config.toml
n_layer = 11
d_model = 256
n_head = 4
n_kv_head = 4
head_dim = 64
d_mlp = 704
vocab_size = 11218
activation = "swiglu"
norm = "rmsnorm"
norm_place = "pre"
norm_eps = 1e-05
positions = "rope"
rope_base = 10000.0
rope_fraction = 1.0
qk_norm = false
attn_scale = 0.125
bias = "none"
tie_embeddings = true
parallel_block = false
init = "uniform"
init_std_qkv = 0.0403
init_std_o = 0.00859
init_std_up = 0.0403
init_std_down = 0.00518
optimizer = "muon"
lr = 0.00674
beta1 = 0.95
weight_decay = 0.011
lr_head = 0.00663
grad_clip = 1.0
warmup_steps = 200
schedule = "wsd"
decay_fraction = 0.638
decay_shape = "linear"
final_lr_fraction = 0.0
batch_tokens = 32768
seq_len = 1024
doc_mask = true
train_tokens = 513000000
steps = 15656
dataset = "wikipedia_en"
MLP neurons of a small language model. Each row is named by its layer, matrix (gate and up: input weights) and neuron, and shows model dimensions 112-207. Each number is 128 + 24 x the weight over its row's rms, rounded and kept within 0 to 255. Numbers have three digits each. A neuron's up and down rows have the sign that makes its largest values positive.
After each neuron's rows, "fires on" lists the tokens most often at its 100 highest values on Wikipedia text that the model never trained on.

L5.gate392:167152123072137103104103112139087136067072137152140139112119105111104106120141151105161149130134112145168089090114096140099135166100118133097111110125108153128156158100144097084135161100124111122117130112146129143153140088084168135109153144115165162129101147142124145146077092169124108141
L5.up392:118141128109116124145092147109077125138152177167105082130104163104074136100146129157128094117149149129128143128133171123104154127142173145164163111128142129153150130061109095097133149142108118121139115135172118114131135140096129113112122140100133127140149161114106140121089150131139167144
fires on: " on", " on the", "amm", " in", " of", " about"

L4.gate187:148100100089128123136135159155129124121094091183112128120155156129099131098137083144107132118131126104090082118120088069124093081131164141137177124104187126167124131152147100108118137132160126127137112104135134126145164137149129140161100152117114170129122133121116155166172114140140138087
L4.up187:157155126117078150137110115102154099143103091116124157135150124139108110114102103141112080142132132140143153120135152108095185123107101126182182127141143123093104151126165105109117106100126113146147107146160131105121122139130129157109170110137151101108109109114103126133166104142133104107
fires on: "t", "et", "\n\n", "ict", "fect", "it"

L7.gate315:101134137140106120135078087153109131135117142099161164096189076134142148151122177114138158159127094143077149115119142101088155133128144100178138112125134135088111137119150158117161126129131123173120142138157130163140103175123108131138128129130081142123126138181115177115154085108142118083
L7.up315:110122120135129158097152145107158160103109119126158149169126077135135142120134172083111135139111093141152119105122138140111093144104132135128105135070132151154101102141144109112135119110123153144119136099175125123147118115144136161143168150148114138174096110140144164156134079124143144133
fires on: "ia", "us", "ella", "aur", "a", "."

L5.gate673:110147103114108096121113099118147159151134147147112143094099135164081106118126152096140122095135090145140166115144134111131107116131131129105145133089133188124135131123107118161134114119095133190136128090133165183051145147113121110143094116124150099117159156126138112102143154131117152123
L5.up673:128097075134109145149153082142132171157086131104127160138130134134128156127106108123130153102133095120125154114142132171147145116116118173152116127107146140120079100142109169122166115152172133123100112107118148097132100131145143102123135162148134104158076152090072110120098149143104099119
fires on: " died", " death", "ion", " election", " career", " living"

L5.gate475:113110137120154162083140108116098157112111100119090150099154164122135140161088119072124111109089101124131143140137111139115124118144151123146129105138127113143099181115121141111122140170140152133127127103123135127124141089120122068071124130112134104121152115140129117150127126158141109094
L5.up475:113112144120097156074155131073080139125112119121091113186140138121113113109127098084146116143097135114107148144163106135137160112147142114075117132134164128108100148072085165117116130130103113149150132146135099149160109134112079096134166107126127136108175129126133127153086123124111122151
fires on: " | ", "\n\n", " per"

L5.gate605:122151091091146082098141143142132110138136114143147117122148143098159108164147114108099146149144133098103133114121128115122117105120103136088143125136118111184119126156093153155144170138129155144126126118135131094148141138132172101073119095088161151106125115105123115132084152171083108140
L5.up605:160162129129132092128136126126127156150176157136101073159139094099141145112090122118097112126126099095111139140145118113122125098078129129138121111143125155167117148131129113087162158141113144136102107071112141164142123110121131074136148154086135148138124107128128118151107120191137149112
fires on: "\n\n", " in", " on", "ak", " in a"

L3.gate163:163151109139173134110103097076104161085156078162123149137178141175138127125153119116139129124098144147112128151131132172169135116155143169158139139119125114115115123118156142105164180098122158102088128117114130163140122135074127118175154116169140115151103119112164137109144142126142100157
L3.up163:152141129135092144167117085152083106115129102154164179113128136118152139149154106147091078122121159192123155111123153134138123119151099124191109137124118132090122097122116134105123146125103164113147160152142124145116107125115180131146144098167101108124134141143106111154125130114160151130
fires on: "or", ".", " (", "h", "n", "re"

L3.gate497:177073104131139097143120143126174120154145149096140114142139106145093152134129139068149134115132151107124099147115138105117147113130118156126110139179134117158115112133130144126122127129096114135109110121153126133106098120104131109087159161129135104170107120108110133138165098130144092123
L3.up497:127148128106075096172145105165122120124136160145117119117113100108112122113140147128128116144079149111140107103146136134133119134129126132148127142154161111104136129109108149148111116104193104113146080102180148117160141127159146140088170147090103167158141102144102092132140154155101146144
fires on: "',", " such as", "s of", "ed", "met"

L7.gate254:156135149088151107123141079142174102156116102106126076121147114111120100111123140102087141168127124120151103112138147172155132187121126152122083138184129157127121122141121170113147124102100120109113120134102101178107096119126148076130126120132149130099106105070170133115163109121148129124
L7.up254:131177130135180083135109109169147119165164146115188121135154103153126142105126146131132106121149111088147092137112109152117155120115153135134124128157146147109140144130108146125179128110140123076154114099102090117092116125146110122114166140152128082124122098162111155132171123126085108124
fires on: "ed", " =="

L3.gate448:161114088119118144129159155116141127128156144127146093086139127133100140163110094154056078122145131168144110114116099156139163125120124120145098114091179114107117129100114137116164144160115129173096171128128085175123116112131125096168120135128119131131135131144114170120125138105136145151
L3.up448:106109141105148128123103133143098120086117130126144119045128111109105123115140089108107148118139092090143082110108119150148118092137190127163132158148102115129154125132130133135167105136152119126111119119117123138135128089152112139132134136111102114117121168148110146126096146165155127175
fires on: " s", " north", " south"

L3.gate621:144076117062131100151106112135101156146130126142121113095140120107127137145142090125142118089167119123111127129095123124113058116155116089123152106082091143128133119102107089090125142128152151109118134115118135138096130102064102166156108186126122142122128116166108156154080148129101064168
L3.up621:110119138103106139121112101141124119157103176085144126130121133122119145118145127130154119092098119122149144118145150141090109146188143117151131126098167110157121091120136130134145146132143161109116101098116167117119178127124128161100132147137082160108122093128101132084081128118115116120
fires on: "n", "m", "p", "f", "g"

L4.gate259:137093112155125145165124148141131125128143140177062181124153084123132036173124112096165138081079131153145115107102132079145133149113109160139127093198113083172166149139116112146113151115124125139081154126142094117095103103139111146149107150117143121105114119115114153139147141113129135124
L4.up259:101133121138106075116089146138155150138142160152152101105136135156141119179088124151127163121117145131140095121109120140127107163139141125122117099152129095129162140113164183146110129129113045115133124123145127101106147129110184154151117147106163105132124142146116116137111141150150149156
fires on: "el", "et", "le", "and", "its", "g"

L4.gate178:119141117117130119109171112094105132142151080124146183101167153189133085131097137129153126150126156118129122134101115168110107134127127108163161139137117121133111077099137109155119119140174155117093126148143089152119126104140154122113173157170131106116121121111107110148099125139139105186
L4.up178:136131131138126088119136117093124144124161118113139093124126139098113085114119117090149161144146130134161160117132080144089157118083145106124076106138097130149150130155136155130084120126116111185137178157111134145095104138127162154155138116170125105110104121146157151137139134149130141104
fires on: ".", ",", "y", " to", " to ", " ("

L5.gate416:163130098109112137141054111093149115101054140140109114106156139128128124137146138135109136119129135110150150114113107117101123132064120129101128142148165105135111131149159128116115129087140093118123109147144139132142184126117133074177143114134163105154134150115154142144119129137122141128
L5.up416:153150115157158092158124093153132118106133112094173140107131128115144108148128120115120112079110138169133092120121178118159127106147121065132110169110139094144101115151161100162098130112100135105132122187140104089105117097148125100157127166133118093127134142125104098133169135160150149134
fires on: " | ", "á", "ö", "of", "f", "c"

L3.gate123:126077173143150106118127064122124143169154126140140132123108142093123149154133215172122146121114125136134092095095126117105122135117131172108137132081126112101139130149066141141089098123065114149107125129077120099100151153103133137133098098095191137130120116148093114094113138143144116188
L3.up123:149109157111137101146157121172109109150127125131112092113144155129133135155143157157112135134091090131147117081118131121098103106142132145141087151092097123145113114165083091149147139089104142100099106149109096148161139137145128160099069103124089096111115123130080121172109140144132141142
fires on: " / (", " (or", " (born ", " (in", " (n", " (f"

L4.gate415:135101076119150174140164115137135137123101138133150184138130160128170090109096151113110135128085108115106140108133103133149140087116115119075110135100148180117064124180129100131110106104138150140166149145117076167118125101161153102117128124135152158129147146132139162167127134125133162150
L4.up415:118128131157131145094145099184162118122134113118093115148125123115134120142133076110154086143116128146119094119156139131116176132132108117114138155166132122111159102133151132114132148111120115121113119117119165134148140158116112114149125138162088110134104149122068109118112141156140130123
fires on: "er", "ic", "ric", "c", "esc"

L7.gate213:117125085136149144116108094154093104053089121124097125123114148113151111143081106088138107135079108102123141124135113140142154120138123129110111081134089118151101118123139107126131136156108091148111099113116116133169113115143095157098128117119094129136145133178107127125146122124117128086
L7.up213:155130143105129141125107069158139096083119127137139082112132111139123122096089118094145094141179118113115170146119140142175126120145093125161123127114125132163112103133117095138146141126134130175105115127126145120139149113101099107128118125074129134150116129159125122147144130119096118124
fires on: " | ", " League", " Highway ", "re"

L5.gate532:113152171164120145107126132124124089158132156105135153123134136145146147136096103112158123137115128090135125103105095105124072096152183141157153132099117123135149124119120142104131127104126161097118080126111098134124141146170111125151114127114120079106089126119107109120138138122164107138
L5.up532:126108139109108074147123174134142171135136120143105126109096079121120129062113111114167135140130141170144111124148125153130143139122135143107143091144120134136149115147147128140128146120099134141138129101128119131088100086110109132082145120135113128140108130123133116126175162127113156115
fires on: " | ", "ors", "ot", "ers", "ick", "arter"

L4.gate368:110132082131104176120137127131095141093144114103141120162140123143153122160119159111131117130130101162129164135135102136110114160112142117131107141114109076141141145147142129137124150153168146145133118164137100099142117133119118090111151105113108098136078112130116153112127104123170128193
L4.up368:179148153147178082119116109138078114159146186099139168171116136093145109165132119120151169102147156108115140129117102119164169125142117128120112141108115141155114122123138130116090157112089111138132197111126113108125148118121169155088128119125108117129135157154133095128123143122161088130
fires on: " (", " | ", "ind", " and ", " to ", "old"

L4.gate166:103131150155098136148121109108157131141103096138159102135145135194148098129147090141156094121137101152141127111136170133124136133106128130119139148077130148096137106066117095130099156156119089169154125108092137141170148175119104178110109162161188111137127134118156143147127164113123125163
L4.up166:104133129131156115142148122147124146134109105144135115130110104147137109152110127173197192127134147142158098136139128164147119112158151110140108090143120097157114095137154115106163130121136121090121154126065114108097131114114124127112143160118123140123109094166096129112092152100148146123
fires on: "el", " Vel", "L", "or", "elt", "all"

L3.gate615:148091126150119097094150127129139139131133107122139120121150128118161152109097132152069140168116101156170105072136148119127133094118101147164146083112099146116136147107116105138123130196128095144123116121100137148116134131109141117155167095140095117151093117159087121116183075113152106144
L3.up615:162104104152098099097099134109186112110122116163111127140133096137128126112142157138122107167134131170140092086128148169074130118126087141119098099115131139135162177116120157108109129178146107151143117134136138165120143104099120150115139116126067104167129116131138121121187102103166135143
fires on: "us", "a", "ella", "ia", "ium"

L5.gate490:116143129108129101119117179128093142132085160142133076125115124140148155144153091143133141120181124102171142153142165126121118127169122123157131100113124151137100109093107100090124108113105108154103121117140102107137108109156110139093110114138078071130077122146148105152163134125180134131
L5.up490:109122133141141109103097165124149119115194123125133126174129125135112135133158109087144103097110103135142127082104125191150156141100130137138127165115109129159150117128095151150131153147100109162149128114126082141151102091137110150145142141138131118129109153104143105096113131111160097107
fires on: " | ", "ing", "4"

L3.gate395:153136108131077102159119136184122113145171134093106123146122133161143162169096163121071114132129122142158165146135155124093143152141179154141121121140137163118130161058152105108110125114149125138139139125110089149113124136150148107127111125153159118176096161131166180136120140158140083148
L3.up395:111117138098116146133113146133103137138125098111181185155115142081079113161056131137108115111127150128103128124125121139117160124135105112093130129126116116145115127104118128105138139137201098153140104141118137062133129143186083146102155131131129175107090134174135140148115133149133162138
fires on: "et", " det", "ust", "ial", "old", " disc"

L7.gate606:098092168153120159141144124124103160155129134105118158094114125127102117136168118127136166163083114091136103124124134137069139148085137168114128138125149116093131124163124134095097137116115139124091109084109115114134183120111111116130109113096092156131160120148104056125153124128098082127
L7.up606:094101159143119146122150076157104143114104118157133184109116104143103147133122132118178124148127118144153121103089139119126130132140126136145138138125105103134126114130114116129064122078137167115107102142107140109150147127101118142065105126093126157108191100147132122092175128120080115143
fires on: " and", " also", " later", " to"

L4.gate6:133134108159125127177126129134122126145086152098114117126100134093102125138112124157135129131116110107103127143106138088113155061092172146124141122110138130128091157177149107122130139148133133157107149156095125123181151136112137155123101124088156133150168122149184163165141120140148094137
L4.up6:132140118154119166119131150097164096142091162093138105113141179127161147123184114116085129108159177135134119170132091102162127093113147163152135145122137145130156115125140091147099097141118153147125145104167151145137134134155148146100180120115141141136143192113180132130131123157158188110
fires on: " (", " that", "ak", "t", "art", "F"

L5.gate448:112144070130143057131108120118148136116129144135185128107117135146086129102101113139183134114131127129127162132068142165173099115118089087089137130107127147091117170112152121112103119100155125124168121132100126114135112139165129136146170093139123131152096158101121117127146099132136096132
L5.up448:103118096081166148105148109128142119125119168108100119100170118097072104152077108121140116138135134128117128131100138126130147089094125108154103150110136124143150157120129133157126108131178150124113098125135073143115161119097134178109115145186116096112132144119146120126099153116151118147
fires on: "in", "\n", "il", "o", "ole", "ake"

L3.gate140:147148145103155116159160107117081166130113146123110099115140109133116117146142078147110132124148123121135154186153140165122129125147112120138082164133098123068106142106070126104129128117147144111135155142132116111122147115127142112142142125099161130103156148130146124086120093108105110103
L3.up140:112150134125160077161153105115104173111153166141085135132107141099121123104171099132118122131141130099072111126145131129126144116154070139149115147135105097103125066145073116074179106114106149117140161161154128139122164098137126121109156101135144117144093131144081105115118106103099137083
fires on: " particip", " compet", " emerg", " Sport", "\n\n"

L3.gate623:142109097110138097142085131099102158039143089141111148184124147121122115126171118111105080142104154087094172099107116126135071137103100156139158192134139123134153129129114140111131162125182128093088140134132124101119128124155114105132123113092137149157097157106149137100164166135126110130
L3.up623:170115079170127178120138125106117095160104162151119121134132130124136114126126136114132108110140102131123189129113140175144157124174157156137165123098122166158093134149083116119102144136083126100122104056132143125135162115136125128128111146108143157121143148100118135137083099141147097176
fires on: "h", "i", " January ", "e", "re"

L5.gate608:130122131145134119154143149098177120129147167101120143160133085103158129108104135139123112103106160172097179112170145093116142105108134097140106126138129155104088108143162109136144154149161167137093159101117124081113146151135160111127096095122120104172126146153124140138091157118114127163
L5.up608:132083092134085137129132132094084086165149148099094097160128120122136117171136093165108132128100116155147121102120122116127149107071127147116146183141124131154171105141144155130154166140111117117087098121119158132150166114147126103116154140136126122138180173138169152119121115148130126127
fires on: "h", "ang", "\n", " Hind", "n", " H"

L7.gate19:139133102099201115112106125096150105169110101111118135122130137123108166134142142123134119140133100134094116099139110138110114129134104149159148132130184107151141086117137110141093095129150108156106142179181132109102111133122116100124099127138114090138179148122121081130126084185140113120
L7.up19:136124128127152143129115173128102144103167110121169123157118121133151141113101130128124118100155108141086155146138130153132112123108133160146168209125110104138105103179131151133109102127080118118157119082174079144133138116145141116145110127158105160165160119123120144143105119151131144201
fires on: "ul", "ol", "ust", " Jul", " August"

L3.gate371:114126087170149087131117160130115097066085150143149139141098134146142094112133142075107140167119125116150070110093098118151086117156100142143127150114082155107128149141142118076127128139161151129078132136136142128107155160123158111141128096140127102094130133139130126134163102128126160101
L3.up371:133129106171134164145112153170084112143121136100147120110190145092143080137133108095144180138145117155146147120090146158136122101119119167085125131131124131115080110131113097074115124142128199117091114141085127140093133163151135099130134110139139184147162131107128129147152083141134145101
fires on: "acter", "ron", "re", "un", "i", "to"

L5.gate34:148148099110130119130099121167115119144143152142096075130119128111135132130144132125113116083138122129166167101147147132122126127124105112139147115153140093133132104107097131153160170096129131097170193142151091108155100103117134157126106136125141112121085123135109127128146106133140106130
L5.up34:174116168159135183146169133153125131134109178131168114139102100150139126152133160132169106134138109166166111109116131168086067092140157107121146139115114164128156104107108146157135211116083145129147127106143106112138101121138128109123133144139141109107084124139113103128101118138130146152
fires on: "est", "en", "ap", "y", "ind"

L5.gate227:141130151178136108135118105135102125162119151069113106094152156116111128108093120108084140131145125143152148150129152128116140146156150106133130138122140119120099098099135130189131150105128116126143110106131084142119108169090161164131103140136126124128135105148114113150117152139114129143
L5.up227:119120097130095134158148118144140121137134141100155124147071125134119145072084132106123163090149107162133091121096120201116100164102126138109145101138141159121095151083082107155153122155133141101130118184122109137109135097125137173108156089112135139117175111147153111182150114119113147150
fires on: "–", "k", "en", "et", "y", "ik"

L5.gate193:131133154145134138141149131107160186098092132145115105142163110156134146173191134154129118176100193113108109144128165114090169143125129194093109134080082121146128135152100124148135120118107126096108117129100157117150125120131136172104148155126074120134115122136124097154164127124105147130
L5.up193:182190101116142166127145109097170142104123162154123167125153101128117156095138114119138138118148158126144166180095101150117153133122145126107170135103079114118109147170142134128115118168135152158109086115137157095141085147164152088087148139116094151108095099119135113117158114146133143152
fires on: "ed", "ated", " lost", " reached", "rew", " married"

L3.gate41:122105137093147086155085105131127125138093161153118133139107117104098137134135084073129163155166152184140100096125108110112140121147092128110113134117136135093155094118124070115110100145098150149113125162123117151102090128128111154138155103133117103152123133193148163118143106153140134114
L3.up41:166139145117152162145087097121147162133129142126132141162124114081121147127113110130152139134119162121116071105129077168076112172138120102113140123121127131126162090091093100154175111145085131133093139090114058149155134074126122087122118128091150132122094163138092159154122089151146108134
fires on: " | ", " gu", " Gu", ", n", "1", "he"

L3.gate224:140102113097166115135138100139102117114129126132137129058144106064164123148101126194160126144127132164132132098091148133125125136096138145126146131095146129159160156160132128145120126156087133107125171116103107164125149158137164152149147135132136160126152185125104104153142090106190164160
L3.up224:160098109104169107159093087110074122139105110120148122121121157060116121136145107160099127159111151147191167135141129170122112178168117143165145136149134129131139120144152128147094098124119100116122155155124127145127126087101128158159157143159090095140189117088104084163136127084155137114
fires on: " (l", " (born ", " (s", " (n", " (in"

L3.gate273:115137158139139114155176077163164088133173112140165122111097144135166140114138175087142104139107123125133090143139109135107117146145125148100134155148150130138152135126068104152158118096121101106123147109179118142098117117115173120137103124084090143162108120159121078060107094159123124166
L3.up273:121126162143164123146102114144150135157123104133171128128124091126180132138128121092137177122124134120128145116124150079138126109121128117106158156118168137131143116141125121104167090141128154118103121136160148121097116121086119138130141116070174146134144119146123166155136149073148163162
fires on: "\n", "=", "\n\n", " tr", "-"

L3.gate578:092129114170144104122112149121114094124075142111143108121157135178110152094128130116150138124138135159080083152110151138154123139173129147134164153100119152148116103106144131106131145137137109125132131077115129119108131151154056164131119113117140152122138170134108147123106106167143107139
L3.up578:124138118120103094149132159119116062134123110104153117110136111139116175111120116137143093164111139132113126118111143123104123126162094110151170142100127139128128138143112135108126159110146180154178149145098091094117162147117118154146127097144134125133163126144137119132145120189126113165
fires on: "\n\n", "\n"

L3.gate315:110109130095155134187125182132080104135138186136117094141081098118161078133126108151116056136105137086097114153125123114139150126113106108166163139148156151135076119142155124112133143103154104104124151100118159129114122089113117082132117123144109099082151145154146188132117085152110106119
L3.up315:143136144121152139143134117113116134119145156144141124126098133100147104147152125172122184148110129134077107134130093141129115122104110082120135122161170098148137085159112127149155071116138145067120148102122117129165103093138115115150110124142116132110096129108137163120125128150118162107
fires on: "ess", " us", "ors", " is not", " hom", " lik"

L5.gate468:148090128119152112106123140090134098141110109145103141123103130134118135136164122120152068108163147107093116145159132105144171124151110149093107166121149118143160116128130142147141144164123156097111184125099099126102137121128122162133142105115123110168114103148117144106102134157125117179
L5.up468:127079125104141123092128161143139142104124149126125179113134127122088097099163132126111117118177125116113150094138077106094138149128139133097153119162100152107135139136122164145137139125127152135138137117136095124099120105077154080131142104097069120181129146122105143155115122136086124161
fires on: " | ", "; ", " Jew", " | .", "asc", " |  | "

L3.gate522:138147119162116119131101122169136155086126113138185090152125125106142105133124101120109132131109121120104117163145149145121154118093169100091140123131141111078098073143163105117143107127145142146123161093176110084145117120122154136144095159132143164143165067138160123116127145125105159118
L3.up522:121140138073130135093112137132132116123168094099133161141148105109093121092142097116159127119114075065105130117083179178137114124120139132137124126128123137109107153131167109121095116141136130122115142092140098133164099124133112113173103160166144183114137110127115114121079136133099088140
fires on: "ar", " mar", "ilip", " was born", " Victor", "- Mar"

L7.gate9:173165099111147073147123113136114122133142136122125116146116155107125102119114174115127154186126127132119127129131128124156093118112107154163184146159102147104112102155154145204158115151149096114167134167128137118134113122119165159087102147146110133100120140131108195093154114124172098138
L7.up9:141159127118131091164121144131125157124103119096138092118120128093140143099100126173129147169123126108081139153124106201132098103119122156183156146126135158108086152104154116131141111096126153151145148101095145122123108112146106111089107117143120141117114125121158133110153119132132120134
fires on: "uz", " str", "ess", " lik", " contribut"

L3.gate688:100118126113122144114130146145149150083130125106098179150155158127098135168164118127137138100109169144150159063132119060112149114128136152117096175088126125121077133106105073087171163149124149164113161112077108116140115124145132088156125143159126136103111133131089188113112138133156107110
L3.up688:127114142130141121152144153139147105127136122131090131120096145106094146136124120088104115138115106139134111119099138076095144162137100175118120130133160140130095096111142139136140110122141159077083128131075158133131110167115147132153137158148141145135066130130128132111118120125111110156
fires on: "om", "l", "st", "r", "g", "on"

L3.gate412:140158143135118085130098081076143162127112136177119116135159139171125103082129105123162105094129149128130135146129148110144150140119181143139119101145134090101108107117166085159125134098102098087137126132148099118166117048148125087149132177125131137107114146125114110144172126147120141137
L3.up412:119178166128115122140121075124142125134122114120099074161144146164108140121151110163123103174130150127154113137166167135104114127128150093116121100134172182111136086132176121158127164090117142121109122145149107122151165106140125097136121121105138090140143146111118119100117092172125114122
fires on: "ach", " back", "gl", "er", "ast"

L3.gate614:141140115124147122130098105104111118126118166105161091156125121102164121121109156083150111162114149142126153119127109109123137166186173108149124116133142137075120146144145140122135079077152100165135127160122104113124153137146152072130149144155130143094127103100126095123169153123122102105
L3.up614:119112097105107118133129158121126101104141182142087076149136115139105159178112156135128128082130078135153148109114128156166117140179150106133113151102090139129157171143151131125109166120150153151099143138119110107122149154112154107149118159144158140153115175141165181113109156112135124176
fires on: "th", "h", "Th", "ath", "at", "eter"

L3.gate661:121096145106122136102100134142142104161120167100113129122107156143147135110099102093133150133117154140111106151124150084098117134134138117140104098146110115139092097149147137120143080106180131059145148129097125136050121085131144098108141129147101111114132144104157126162136107127104153076
L3.up661:157114106110091129125158101142124164099142114114118125152146075156112146141133152123097109137135140111159123143160164136132108160106147105116112096154161115142116106179131147170125180152126108113119135115102136116147076086120117127145126102161128170135120143178105127150142162145101108148
fires on: " ab", "amp", "aul", " ref", " add", "ick"

L3.gate108:136131110129124138152160105187144114116126121151090106143130133156138176127107108103139116146143086124110099129152108137102092141140082112106120128146159074079171113105144099123167147127066088132144133134139105111123124143178139093129120119083116124148126090122106151137154113136152135146
L3.up108:140116090129107113161112113149142117126130135191131110131098145166140118110140120125107152131146101154098169161113112107100097118104154151098105126147138115134148157105149120130149195127113090144139101171137122129125135129200134045156117142121151090169105107125167152149106124133139156162
fires on: "\n", "uc", "\n\n", "y", "On ", "le"

L3.gate536:132142112125123128119126143107160116124097162137066099129120105152130128133127134141114127115141136164131129068128153077145159128133139110148120124102101126120126133145136133103157156111124169118109131130110142133115171163121101172104122129139180091098140174104174127142138108164100206145
L3.up536:094112117122123105117153122114164119108139164157116173153178103158100167115111126159136128108102120142132147099163090101153141077131129119118087152110110099162106089150160146096173110099144108106143171141106135127117129134141116150122120119127136136136097131075123115112120159148137138090
fires on: " pass", "ag", "ir", " fell", "all", "ell"

L5.gate560:118133117114105118117120133063145161138119176140097129134170150131147069122154155146107121114155162129144115142153137165130136149118108153143132144139152165160142141120116085098112140125131117121105121152114122114119105135092124129108143175152113134133162110108157098128113159103116144150
L5.up560:130139140124100113175101076082110156127121123160123138106184125128135125122135129137117085103185103092134101148136121146164131181140127081147152114145181101153166150130113079083110131122135122122107135100142112146116146115084122130145119142124144105206138105121113154109127146097148141141
fires on: " name", ",", " named", ", the", "ickname", "\n\n"

L7.gate166:101124088125098134085144136148146136095127124154095124099155099117140109135083131129147123142108102154153114145122099115123140144139164098100120107151153105089106110153179114128161119129173115086123096088090113099096174124128126121123140129118134111151134098132147139124106129122124093126
L7.up166:079116163123113132120152155134127145137109127087141118093126131123128107127144136163172139153115119110180168123120147149129107152120095140142082096113158057175140138115148119124163139102156113099091156104164096134104097116123137143152124109139154089137161112141118167130105137116140113105
fires on: " a", ",", " the"

L4.gate24:095099129141101122088123141113150110105129140163088142131109145112163145160158109097097165123154104113119154135163154157138090104099093102115159145201122137138112131160120106105122152129161132171146175129113169137107125136054122103175116145134147149103136148076112140160170121116100103135
L4.up24:123123138116142136097116090154152108124108127119121104127120119148099139129088129159111192124143129098175127117137101144095108101183154107113121134154131128161148153130085179108099169098099098103111134140107124135133115181117096115160111124160117139106110108107146120116088107133082118184
fires on: "ch", "ig", "r", "g", "up", "n"

L7.gate282:125130128187149078120119146126127105120109133099126113101074151109103147111164125096133109116134185129112138154134084153139099118163134137167103113174081143149126129141159126148136115122148110114157135123088076139110071105126092152139100109099118169152152106171127146098120121152150135163
L7.up282:112090090135131110077139130170130139066127112101119107094106149095082132149116100071156121100138123159081108114112091118153147097108130113114133137129093135138119160127157112131123130071084142114120138131112084135110111106119129133105101135085185119114119154129126151131143162166146149187
fires on: "w", "u", " Br", " Par", " Pr", " per"

L4.gate601:119138146137090099167123098090161114107140106131125099166142085088145114144124131121127075121127120175141111139137145152151104120110136119121132143150145132148117124117127125140131123120095158108100135110104111146138112106137171142130083122133100154177149105117124112145122102140145120166
L4.up601:128145177117093144177065135076123117091125122078120113145154119128161155149143112153121122129114134155148153164164142155168092134112118153133155100154165153134125130099121158092101142138129140102123137107105144125114096085131126119128101130117108127146159106144139116129163123153126144174
fires on: ",", ", the", ", he", ", H"

L4.gate592:147143125146105110111123123089091161135129119149143117091088131094154139140126129141129137123092106106122114077171165172123127145134143144127097183112164090145102171139135114154112117139074136088127131080141138090094172154121121128109126130144166132136109133165102065104106118147118125135
L4.up592:132137158139144161093126119072132122153175107111163145137058145119137135134139123105135155127132160195096095130120117122102138143127140117136121125137141109210113151100144151153121160150159169080117111141180123124097156176127131103150144087125109136146143100119133082145112145091147126166
fires on: "k", "ol", "ert", "B", "c", "erv"

L3.gate8:134118085137117189118125138125116148115148128145125103143126169111123146141133115185108108168135087168143122137141161136121163119167150124153127148116100112098129083132161118132129128168138131153154137117125084127128157183096148158140139127086176152133155076139149144132120101107125132182
L3.up8:120130096099150167132133112154113134115125127164150142122192079105120126151166108172106109127137118165114115128121116095136174100107122124170119163109088128132169101124091124135121156168107106148130124120143100127158159155152114120139132100124172166117093117129152138149153104160186087119
fires on: " s", "th", "ath", " run", " lead", "American"

L3.gate348:106111121164140137138100133162157136127093131176136130151152123130127140142149117099157157090139139112103129082136145079091155121113104131095100143120095093090109150143104130073158166147147158168162118125165103098116113173108191069139156198095097109143073117149175135119140137121117159128
L3.up348:151118149115134146074118146103133149088136154133135126123162132148114122106164098128131156135146135105138143123166133091133104108119143137148114111144165105150150096128116125146143155112112124126133106157107120118128133071164127119151123105112138100140144123135141103123124084189099140116
fires on: "2", "an", "per", "anc", "im", "p"

L3.gate28:157092135116115100108134139177113148133130169175140116136119101126103136149123104158130149162136143128114097162135171129137118116121145166147087177146123130164163146159167132119111124150142116084144161138091123113085146173104104166136110125129129120126130138130104146144187105110128076129
L3.up28:158159141124103162131099110133128149126180104106167156131126131113140122100104107168172131142129135123123128105072118097161127099106154081122065146142108139162123158151120079131133111092119111098146145120097136129089134118149149168149131165097115151100114157144160127137136126141110154165
fires on: " ==", "od", " spec", "=="